Weights of a small transformer language model.
Size: 10 layers, 8 heads of 64 (2 for keys and values), MLP 1344 SwiGLU, vocabulary 8192, 35.6M parameters.
MLP neurons of a small language model. Each row is named by its layer, matrix (gate and up: input weights) and neuron, and shows model dimensions 170-340. Each number is 128 + 32 x the weight over its row's rms, rounded and kept within 0 to 255. Numbers have three digits each. A neuron's up and down rows have the sign that makes its largest values positive.
A block is one neuron, or neurons of one layer that tend to fire together. After each block is what it responds to, as a language model described it from the Wikipedia text at the highest values.

L6.gate66:100165082110195150140081097104151114178143081140069094137235127080127169133116069145106118140157099105094165078136066173144129115162152078167141111130161130126177078156159170117147124124122175193115114112109128170121152113162087172157086135137131125106113138137131125148153120068159108110067182160118119109074127105113081101140105142159071136127148169088077134146144088121145130130130126138150099179112104155110104079105059144097110051187159100138086094069140131144127118105146126192068066067112091118091099104123
L6.up66:157132084081127102178135098144113105180151145178137096117129182066105140129094172118162152112128141166127126158147132103110114161140140144126113119127172146141121147069117130076145121165165142154167111119217141159110090127143135123098172104108158069123149118160129108173075131088099127139105164127117170130156098102070115117077052123103151183147148114135105108102136152186135075194118170136133135097125124146152164120098103081194136148147132063158121076078125148093136184065107160022139106111103109155115154135123
L6.gate322:143141142162144142168191141127122175162152141134110121090049131076155072090089118177146161099055165062070144162041161153162097108145113145149110141108099172148151148151097121129083114167107117139144109181118094132144102123176070165092155104205117162125132148097130139146106116124111120144166111124113099161176147084155129172087174148190139081155114112135151113134137132133104179136107168150182134081093158133098130134090110098145092100141070097127135018125084122115074121129135115111105141094146164151085059093162
L6.up322:189102067092089121114144209055085088138170129100152096168109141100129145125173073115081106137181077096144164156110163161152181145104128140126127080109107110077135124061164113159151115099131132170136109081120111189115125105128146086170144146099188195111094154144149159103135104116141162150200069153092133085142134192145130164126113163119127104111133155107138091045120128121123154191105106075172112082098147159107152127082160114089111127128095141091127142121084136136169139069160173154083087173109120130064191101084
L6.gate537:089175148142119145090091088118151132140116129160098105087136142189112101135133116161172134160134118097087123087135137131140125052143156116144182110095179168075108107093062157090134185168081113159138203159153130159151126159072141146139100171113130152060148110106210094124188105144130082106122122148166162140178127154124129172102142161169088118116110170100104104087173131094113089160144172131105105128091112146107132174199123118141152111111154159086126178118178114075151129120120201106165136107124121154083076093122
L6.up537:076119084143071150094125131183147186132078150175069140195103159104133136101165093147158128092160122106145103134149140124127079187105104114124162117131127114167117116125128155123200140186113117157158123118094149179079127099122117136131088107176168143115100116166130176104147135166224099179102105173129187150150109131068107170116132127210135126166079164108184091188101120151156114126082159111116131140111186122134160133162083094148127120199132108066094107105117193121117157129089155066158145126068145134090079143132
L6.gate841:099158140136146093175148158130066147142132157136139121148125113103144116207126139130078141139146135100146090070164138082203076116170073137169135145126109186142113176116136121137142092150092124134133143067126086146125114151165143110150101166135167094102128089136086127149122060172123105071091141171108158115097108070176192182113086163113131060125135144125119123078096085111131107169139148114111136167162130110109133173138144103081068137113178142115087172088103144091122143130145113106180097191095143202165142149099
L6.up841:134062107173098108126138128084111079078151146126054121096128098131109167132103113135090053162097112072178115111144119103180150131146136149176151143092111195141121134156112143085143117105159111143140169120113074212082163085067076115126088123097086126112128104159133185105064124147136098140183151169151082128132172155116110138147157110151000143160131139070124164091107100099126192096131150103095157128152132115092136108142123142097150093145183117136137135117109117152134093141118093158095094133163095140034144121176
L6.gate864:101110085133131111141162095140136134159105102147076068091161085180142118183114141156152128110036136082054057118096101113099101167117166122100137111104154128064096125102165173069106080111146107167139156054081137161154120145093126090141151109116141096138136156152177166117166114124179139091148123144120153109193181149138166145111194165201131101108084149117131085106157086127124097168119133173091131184131136113096132110172090076141090093125100100118132099079126094164152155125139155120123165146132143118118113101147
L6.up864:135123130134137101141152127144113110117144151166135118117125124156131091190111168197084100129070093074054091110138106137104063107164087078085086069117107124100112141152171169088101140121125065094152114091035115154125096108127067078154160170089153118130128103125096131161125118203130149153107077134097168094110184141077136156139155171115113119090108152107119099108124049125090080132152119137107161174129111109129139127152111103179116160039087111096083125117156073132153182164078155096138055095133140124143096103105
L6.gate1215:165127088168102079158119138136116082169207094174158062104113122076120115204128128112142166090090102095097074049166126105161091116165139137135137124087146186113112126133149191151140113116123065117170189098108135145150102147121144118187124126106164131073070163114131178149146119129137110096143118116110158123134125121102163149134165156105080092181152199093137081092145112156123080161096119103107117148177100094128160208153106111139117115122141148097117092084137100149137121114090144171139134098054120141122193134117
L6.up1215:139148085193103167167144053113142055097123122181130111141140142109192138163139149138133145104144144161123111093132156119149102118124108158124174114087151119109131120112127086115164127122113115138147164109101135097115108161113141148120146066091184156104129175071150188189153112113170136196115123176132147083120134150073110207066149144123115111130136162037138072141173146154136092163092094139159144156165114099102112150108136097105108150123122154174127114128114102152126145148173125144085098165093122127109144137071
L6.gate1232:050103118129067159181101083152141117198147093138183167167179199165100111174119110067135152160119100195095084077129178142127140146099139185157114146147080181073135103055195135117140119148137077184178097121173128170150119067083076129123096148144126122138144118068156084174112128166096151108139142131140150139098095195090118173127173086176164127104059135125148131158116143178137123132132123125123092124113132158128070078205132131102087106083172115110113095120115085148217150082070137176106126123150147137081148093114
L6.up1232:078158153145163149154171144136127148099133113171051185103158086112144160096221069193146051146089192142160135149094139134113137084100140129135128170140115084129178132152137086157181120145095090164133154150131101117110158080158132178098126107173116127149120120155110145187110169145161110120144155107102110133139155112079133111115144166143111143120195122117110175089106167146150174170144172103092119148153119175059113160199135135092131137136136168094147125115136151122105113122109158108143096112140156111127143135148
L6.gate1242:064134113105160125156105160084090161145185143137134145131081144097149117166131168131110100110129114093100125111133160116158058111094122121201133088102076143143119120186153100085115064134109128094149152138164071149164108123077122066200088190139170118104172140157088079122108147139138156089089081114088150152137098143144147167106120173108113091063120129137111140128195087148137122133144108139121111163132079153114173143184088161210176148129144171136099138130146182155131076125123056130147126115123202165092136084171
L6.up1242:092115154100123149098125101099162149167126164107147146103145153169123129133138142119124184138101080059148074174119103127144093153183148120090116111102149123166140186159145149133165089093171155152136200074156075138160100131158086116129147125088134080132087092117099115121131047144134118125118155192107116164232106085182086133131120167131087129110110091130191137117131129147115097175132049080107103075078129143172113117140154149168124096095122169129167113139159122083136161074126130080118184119059122203097112135121
Foreign-language name fragments. Mid-name tokens in non-English proper names and titles (German, French, Italian, Slavic), such as für in Museum für, de, La, inflections.

L7.gate512:155155130068119152126172155119141182087134159113108171190125089095167124133140115116115127116175119158137109116110137127172115120137153141041100100126106101101106083131168119146153104077115146072112206075129071129142141122161097127114105178136164077124131148134175174181123082106078131180103149091139114165091141123127130137122199207158139164100103118135149158163199120033128149114111101134076118091129142124062198123144100081155058103140190181115096110141160088159133119035117106132185214119093168145090112143102
L7.up512:131175180087081093183170132152156168111148117119148141134118153140169130132165097087096135113091069144145125133067101145132154065118134096131192120129079043127145176087128121114178162096155150117087160092084068131130067129141051102103137143196081111099152152126163133102136129120194104163193098163082141168124114134107112170123106150093192128091168154173137138164123091138176073077157129146098083132116109122069142150178144092166130110145090068119131174118144072179095096163095095103179108094107144115097127137087
L7.gate574:134163147157115196169143104137152143090183167140083125185143143173187147184160119134092129174137100092181172143151145158132132073119062166159154129081122117108130122144107105159186152120135127158074163068121110151072135115139136154163102177130168144129161133172115138141138089150126133142168179147136158141096096127150173139139150169158178116137175145077177167136072085120143099131178147063143100128115109138089135152196138142070125129149210178118130086084162097122108123124095155127161144124151109155112101129124
L7.up574:165172159169086105154121110157105110170101118154079145143139137161139153186133171084106119186134119131147065118111170090197146073110096214166119091163123150114123145077126137141112116074124113147146203108104134102167118083167165084172137177133154097110157085123111100129166085123144128098129118153091154152116181165121197134123107126176157162170130159105186126121102088137187138167129113145105069216108153055116170146127138108086073141147133168111127096130141125209112144093107133127118130064106162124123096144159
L7.gate812:180178166123113088152134160148150089101188171155123103102143136136101113144084164099100133166114098113163124105145169144139082146192118214081113151119131164114142102137137156080169112149147212081151157174162151173146183084223140117074140142070089112111127091166100150165100094173090054130138172132104158186094147153144134107148154172180106116145131113086112122070131133157132106180158152088115083121113133142154169142141172153105179129088143177109118127137121137123095079126135120143153093131085108159108169082187
L7.up812:175176113170158094158139114111169124112134197159153145096096153128114177089112099137117078151151162126100088120079103144191170119087150154175097141119158166132144118132127127129113103099171132105070170120122121161157111114092155149146152148161163161082179174178149117158153151147101036105125149175078078161135110127146093150134109180107102154076149154070106167109113122158184194183151126123111076138158118118125157084126103118132117193093140133188110099134112160126134140118153153145167132174118131172121108123139
L7.gate1022:105177142135071110115118146165135133127145146140087084083116119162131162143106148146152135144140106155157118122132107056097157086149169124151145100141120071097092133070180079098185107167160121147090153137090078157116160129124096109123123125060106100071102087126122187118177107111120055054158145156130203126123104133047126102140155106113101106114146171097198130071123139148107129098139090123160086163135119090166160142186096112121076070140083178109168120088059140159158120099129162176075120148162125165131127165115
L7.up1022:171147168109104096154090125133099115105156099143098106113070092084194171180158132149130155147117093160154079144074113111117121087140102100171087130090148122115055168083163091093107120152058119135065100101083123087134096129174130056121079130122135132116150074125160170129096180173156092093108110123155117142110145145188178157109117127201121156184096166146152143079134090163131181151135150137118138149147099116100191093182070103116118099179139127094143110165162153151061148111103168069071131121172166169130116100148
Foreign-word subword pieces. Word-final or mid-word pieces inside non-English names and titles (mostly French, also Danish, Italian, Portuguese) in lists and tables, e.g. "mill-e", "fê-te", "voisi-ns".

L6.gate109:177164172069110117099133115107115135119119114126092144133121119141143172101112074161070145054133134110141140201062122148146118176155114126154116088131127176051112118102150108119146110151167097115170085105119153140151099080156135066115126169140190135137105110113110128083103152070095110188074150148121186144171128109100096199151106183137121143131106070066174143143128096179150102206147118156148123079154171138112184118173141126172163128112143135078098083120138134086145117129093075149107134173082129109151123145136
L6.up109:163207152127098163124134126053080089159153109105156141097144137126182138143159080166114134131141108138076171196094155101207143097124108123132093112201110098138055140171101108139203168102114070196140115151088153134117165167117127105116073124091111100075093122109153129127128188129118090140154126089123159142121128076157119084133104143128083065128102092094137147129133140125168098190093157154121117096131112112089128102189100061122128118159147187088080141134167176174129097148115177133165124172119180113108097140158
L6.gate126:173124066178121108103122192101107115088111165126130202104169162171194141138119111143129135163109210073074103128057184108115129118161109107125142084134094152097126134113058079100111147133119168153077086162129130154100153137095136164154107156136124136089117137118148200086136118123120104161131116201115103140145137107187129079124154137152131095063169148170132108187120117123192073151159124137155110139077156112126107119168135054115098206142165101148114066114126127155082102108137097159079171173108120103102158129159
L6.up126:117135124127102166158129154126159063181144126107104176054148119168157099187158148176107112059084086084168106166126132166135161147091126140137133118159147079160076151166189128105090144127107137164163125083160100116144124125108142122111132130142116159100150070087086118106113088126145093101115151128140210139098119140075156117134096135131102102059146138154152125105105174097129105139124100143091147186192129098131128125075157112125113079141125065109179142112190108136124112146118155120118085112148135130128167152159
L6.gate220:126139141158039128087086133125131134095128100163086151149100102114228133189056160125102182102150132120141124084113089049106096168147169147165156156098158113149157087091147161145166103125185131126152150192115170069177147153121106145168094124156111128144147162068132156081125151085132177096138181136070108163127111182099083143154157113174062134077093096108128108139127103149198114147103176050157096117112170080131097154119047161113086076095133106150165182133139126121157105122112091151124143125110181130150082135134
L6.up220:116159142151113101162158113220144123125084110128171157070145126124168104170149132157107110122089157060074093168110094160125104062130122107085062139129164141177149157110140108091050186097124131094183111113162191173100124072110091125138086111042126117148155095196135166082134164111125085112147123104125120143111148119125159119108047119085091115141120131194167212097124132118154153149130147174101124127143136148142141162161116148131159192141142178130012113124133091159087103131136160141166172178122131154178166181166
L6.gate625:120109087138101118095174083148120152157088129122130095135198142069131172103166097098090115127168193096159123151134045096159159104175109105138137123126151131166108100119138135169193120121140128131072084124103137094118105096086133089172104159149137073076164177132178043209062131134135107082125075144098169090129151132138084163153111136145132136160156161067159125156074149099195155146144126082152153094127085130105098123128131173090141138145090102142105164160110151154136154138082137106137176168075096095118120130120
L6.up625:092109152131126151175169149108096226170117113120139185082140113137146077164169125123056134075163111118179071139105065109134135129154051119157151040183103086143147125109170192142094055111127137106096116150130143176115095136133137099097162192187122116152169146130144157133110152153097166150130109109125189132087078123139121156160130067134139156084125202104124203134179149124137163139134125157161134151132126119126103072112090162136105122114100128084155122186136153170111131142156147114134089144133082144116133110199
L6.gate810:162140152124131079155107168180144181113064161124111084131132120105070088190114110136080121147114109059134093055098124130129113106125074099098124118150146161097110108153184139122110157175122128105133136094154144087092144116119000148133138130135110097147136098075135150058118122123164060177175100156090107139109126139083095107135106135168129154123168167057159159133115152159151117106105155144094164126192122137162083079193127116134081178132162157103126150141100170191130141087162129160089127172136110201168098138201
L6.up810:074147060113074125090101113118114088182157117191134162075099135096177118131077090133063150110147151120144105147136149130083186128107134131100191127085094149116133108159143143126089116113171139108177143109098118153097147184133061142135087113072081181124162144199156167160142122153037101171136090116138092170088101136142155072079132108091130145129103164158121167155128092075136100134154089112132070097177129120135148085122109117150127171118113146120073103151137202140138136128140116094105184155101111134084122145121
L6.gate951:122147116094090153071153094150125052078133111116146191112122144146118137076125149143137173138159131141122124142083104151190112119146135131145096117124142157189109169130152097179134108161144198068103121066140135146154090117152085124123091138127126117105123130121137091097152155071128131043129171147066158122171177140124115199148133077161113149179155133123144158147160111115137118109124186078120074088128153108178125120178097139106151134204159136104077092075069149181139070137164149158074089129120165125185132095129
L6.up951:050157156117107126132117088186128119137128170106141119089165113109240160101112159170103126088177095096119151149156148125089120083133117133145125127170084141155129157119106134159173125076179157139207091130129132198122191161134100120177066158147129105110132197108089087122075179168109118167104198097189154159121143165117160146115087085206166124134182120082167134159122088203199123127166158166122123085117108144149072112125138163102086074133121179121177113135103193106104154172119100136054168128109095138125064118160
L6.gate1046:132181142139047074130113156093174134166106137154153073128105157114153111145112124119124132138156109081167125172055209136168110133136149087068183136134108165194144100186115114138149161107120132085185121114049203153101059155122163147096104096130136098128077177093142120107118200172135156133106130112148111136085167126157154097098079111122144120132088127118130104151139178131146114175055128132079139094081148173156112100120148116089147192161142070078140110173108122110165110150121172170072143049198053124105090097181
L6.up1046:151133080116121160076115143147101104142180119138130079142108174115251180135147129094109140122142137180126125214124093102178215152117122081116131130160108108146149142152088132156156105113201124201075199112128155166122111156081144113152179137150151095168167171092161182066157129100209111159103084135131106141123137114161138140110151158056117099166150124142126146136141140136110164255088157134117078138150102145190151132121187123181122173114189127109134095160158154138122145130169131140126122129203080140160140168171
L6.gate1265:066133110111117154107090086017090113101148118135130111067097144156152115055093185140125113102113173138148119193086147089112158156190086097104129124094107077119087183130092096135121124134163083135081108116168150108120134094109095150159152135126145109118158194095155100152094184108122114170128087085106150044104205104112041151115112107175100112133100131108146167148159110128155068118091122145106146086104141117128124132125157107121077062117136144085087135133087146100145087134141080077110147175145152158109155136153
L6.up1265:101195073139120142036183104137115123067161119073141109096163188109141196090087116185139141153145160124113164225061119130124143107145150133109115106134094029127146158122132104144100150168139075142115137124105167126112179117110131130148091119174192161092180165152133104132184147113143154189183137164168177163185155103153125140145072116164113159131138094093134123191137111135149072097099182146100119151084095076103161115098153160134120096089155149072113098136147087120193147159132114170121168149137131122142186111126
Repeated name endings. Final word-piece of a surname or place name repeated later in a Wikipedia article, often starting a sentence before 's, was or a comma, e.g. Chapp-elle, Carval-ho, Ingle-field.

L7.gate43:114087163046071154114146163111126157152095138110127166108210129169110111156088090207139100140092166108110101146101096131141141118144150128157153085112145179179162190107076131104101121156156136095137132049094159125146155140101124084109084103156124151081157102143107116156085093086142106074098130111074136091140084147117116213116109086103165163176104130067147209128164088213123145138127189096135116169138148117111143081180099156064108137153177166110082104145135132133130069168115157152128120105135113076161191087172
L7.up43:117143136098087183136120116105090088115177166144139131159147159144167120133151113115112136113148107096164168144160129145165113078117152091175156087090138167158078151054150158092181115103176105110124088145119078141096119140121084133133103114131102166116166141124174126090110127084114097141134138133118130094074124133101157190119075108121093164193118078061152162159180134183215121173087090118121181098092171168134053057125062110142177166171119027121139152108149145085112115173139178175148111129056108134132101055122
L7.gate636:087170119154101156128094121114194096108126171125142088160181158181214140099093099149101156079122154118133146143096117113172112140119104076169116110188181180161102144114083163125167143124125147139161189131075165101155165132126144108130145087122128050085135130125073125176092085141126126114116167127107139157119138141053143151158116130099102111169154063057158193111086192171151157105121187088098099116174123110133073097104124137078113101161124172113094104133124103078124031155069105114117126132141133124146151136119
L7.up636:139143168122151135082135122135112054104119155163141079140143114138187105132136180155139118145136142158091099100088076119149102160138194127158086106115139118178147189074120130126098164116109245147093109114157121111134139108112117140130170160139150154077128164074095117128086113100145108103080124092132066107190114147110168090089116121123114170159142139121136191109084138156128181151090148089120120104165171127107159155132116174092166105131108074063158080210093137106154105156164094202106155105124110106137082200170
L7.gate881:117132177106024087135117151130159083079130177123160165092131086170120077141111123160149105092102147099161132110092119162140154166153091099107107152106140137149088115156116126127168129170199128099168080103122140069157099130124137123154152145126120098138169126163171131150130178123145143114152165168082199111132122146151169135106104118137118107094100093110129142089089024197208061143198157127103121103122133131177167146168057132123123138105128150114132147132122082134134117119145159115131143149126113143164077100134
L7.up881:186129126072151097108132120144108113129134121141105118137128151139149099104103136128138118147145161171100148157139154169172116100213091094099141151083148103135124139115140085118115180154072118163088151090083124126141150151084102139080122113142090122071136189127109181128120153139128052043132138130025130120166123079133067141143092134147064129123123184153105177119131107160137138121130108147174072072133191106178091179131156140124123052125119128215121090103177157140133124089118214136132154165122120100159087116134
L7.gate1118:103108076131103118137158135113124099130121155110147164104174104116165115126146120091091124120144160080139144135122067061144115149167135105101106135166082126121111161090126170123115101162178112154165089167136179147112190134095101119114091166209071076060191174105148091125104136126095125149123117143129142146131190177080103176134031118144135122141178086094146147202126092182167140128081137094168140113146153136129106098131101128108103110207155127072093175128100107138148117116104170169098060126107096149095115103186
L7.up1118:110130110126031110143155208155089155158103184104132139142186100116089086147118115184132123164146174068161148157116123128191131117168081159131107098112144131102156114102153124163199128163105106098108064072122121099180124131158163132156129167134150151061184175157135145121119135178141102158144158093036202171138128109164010091124085099155110136118101117059115255186151147117119138155141153119105176192077128149137135166139130144151131096120136146114130113096133147159126169116120136168113141136074156128097127095137
Name-final subword. Final word piece of a multi-token surname or organization name used as a sentence subject, e.g. Ma-o, Rign-ey, Pabs-t, before was/had/'s.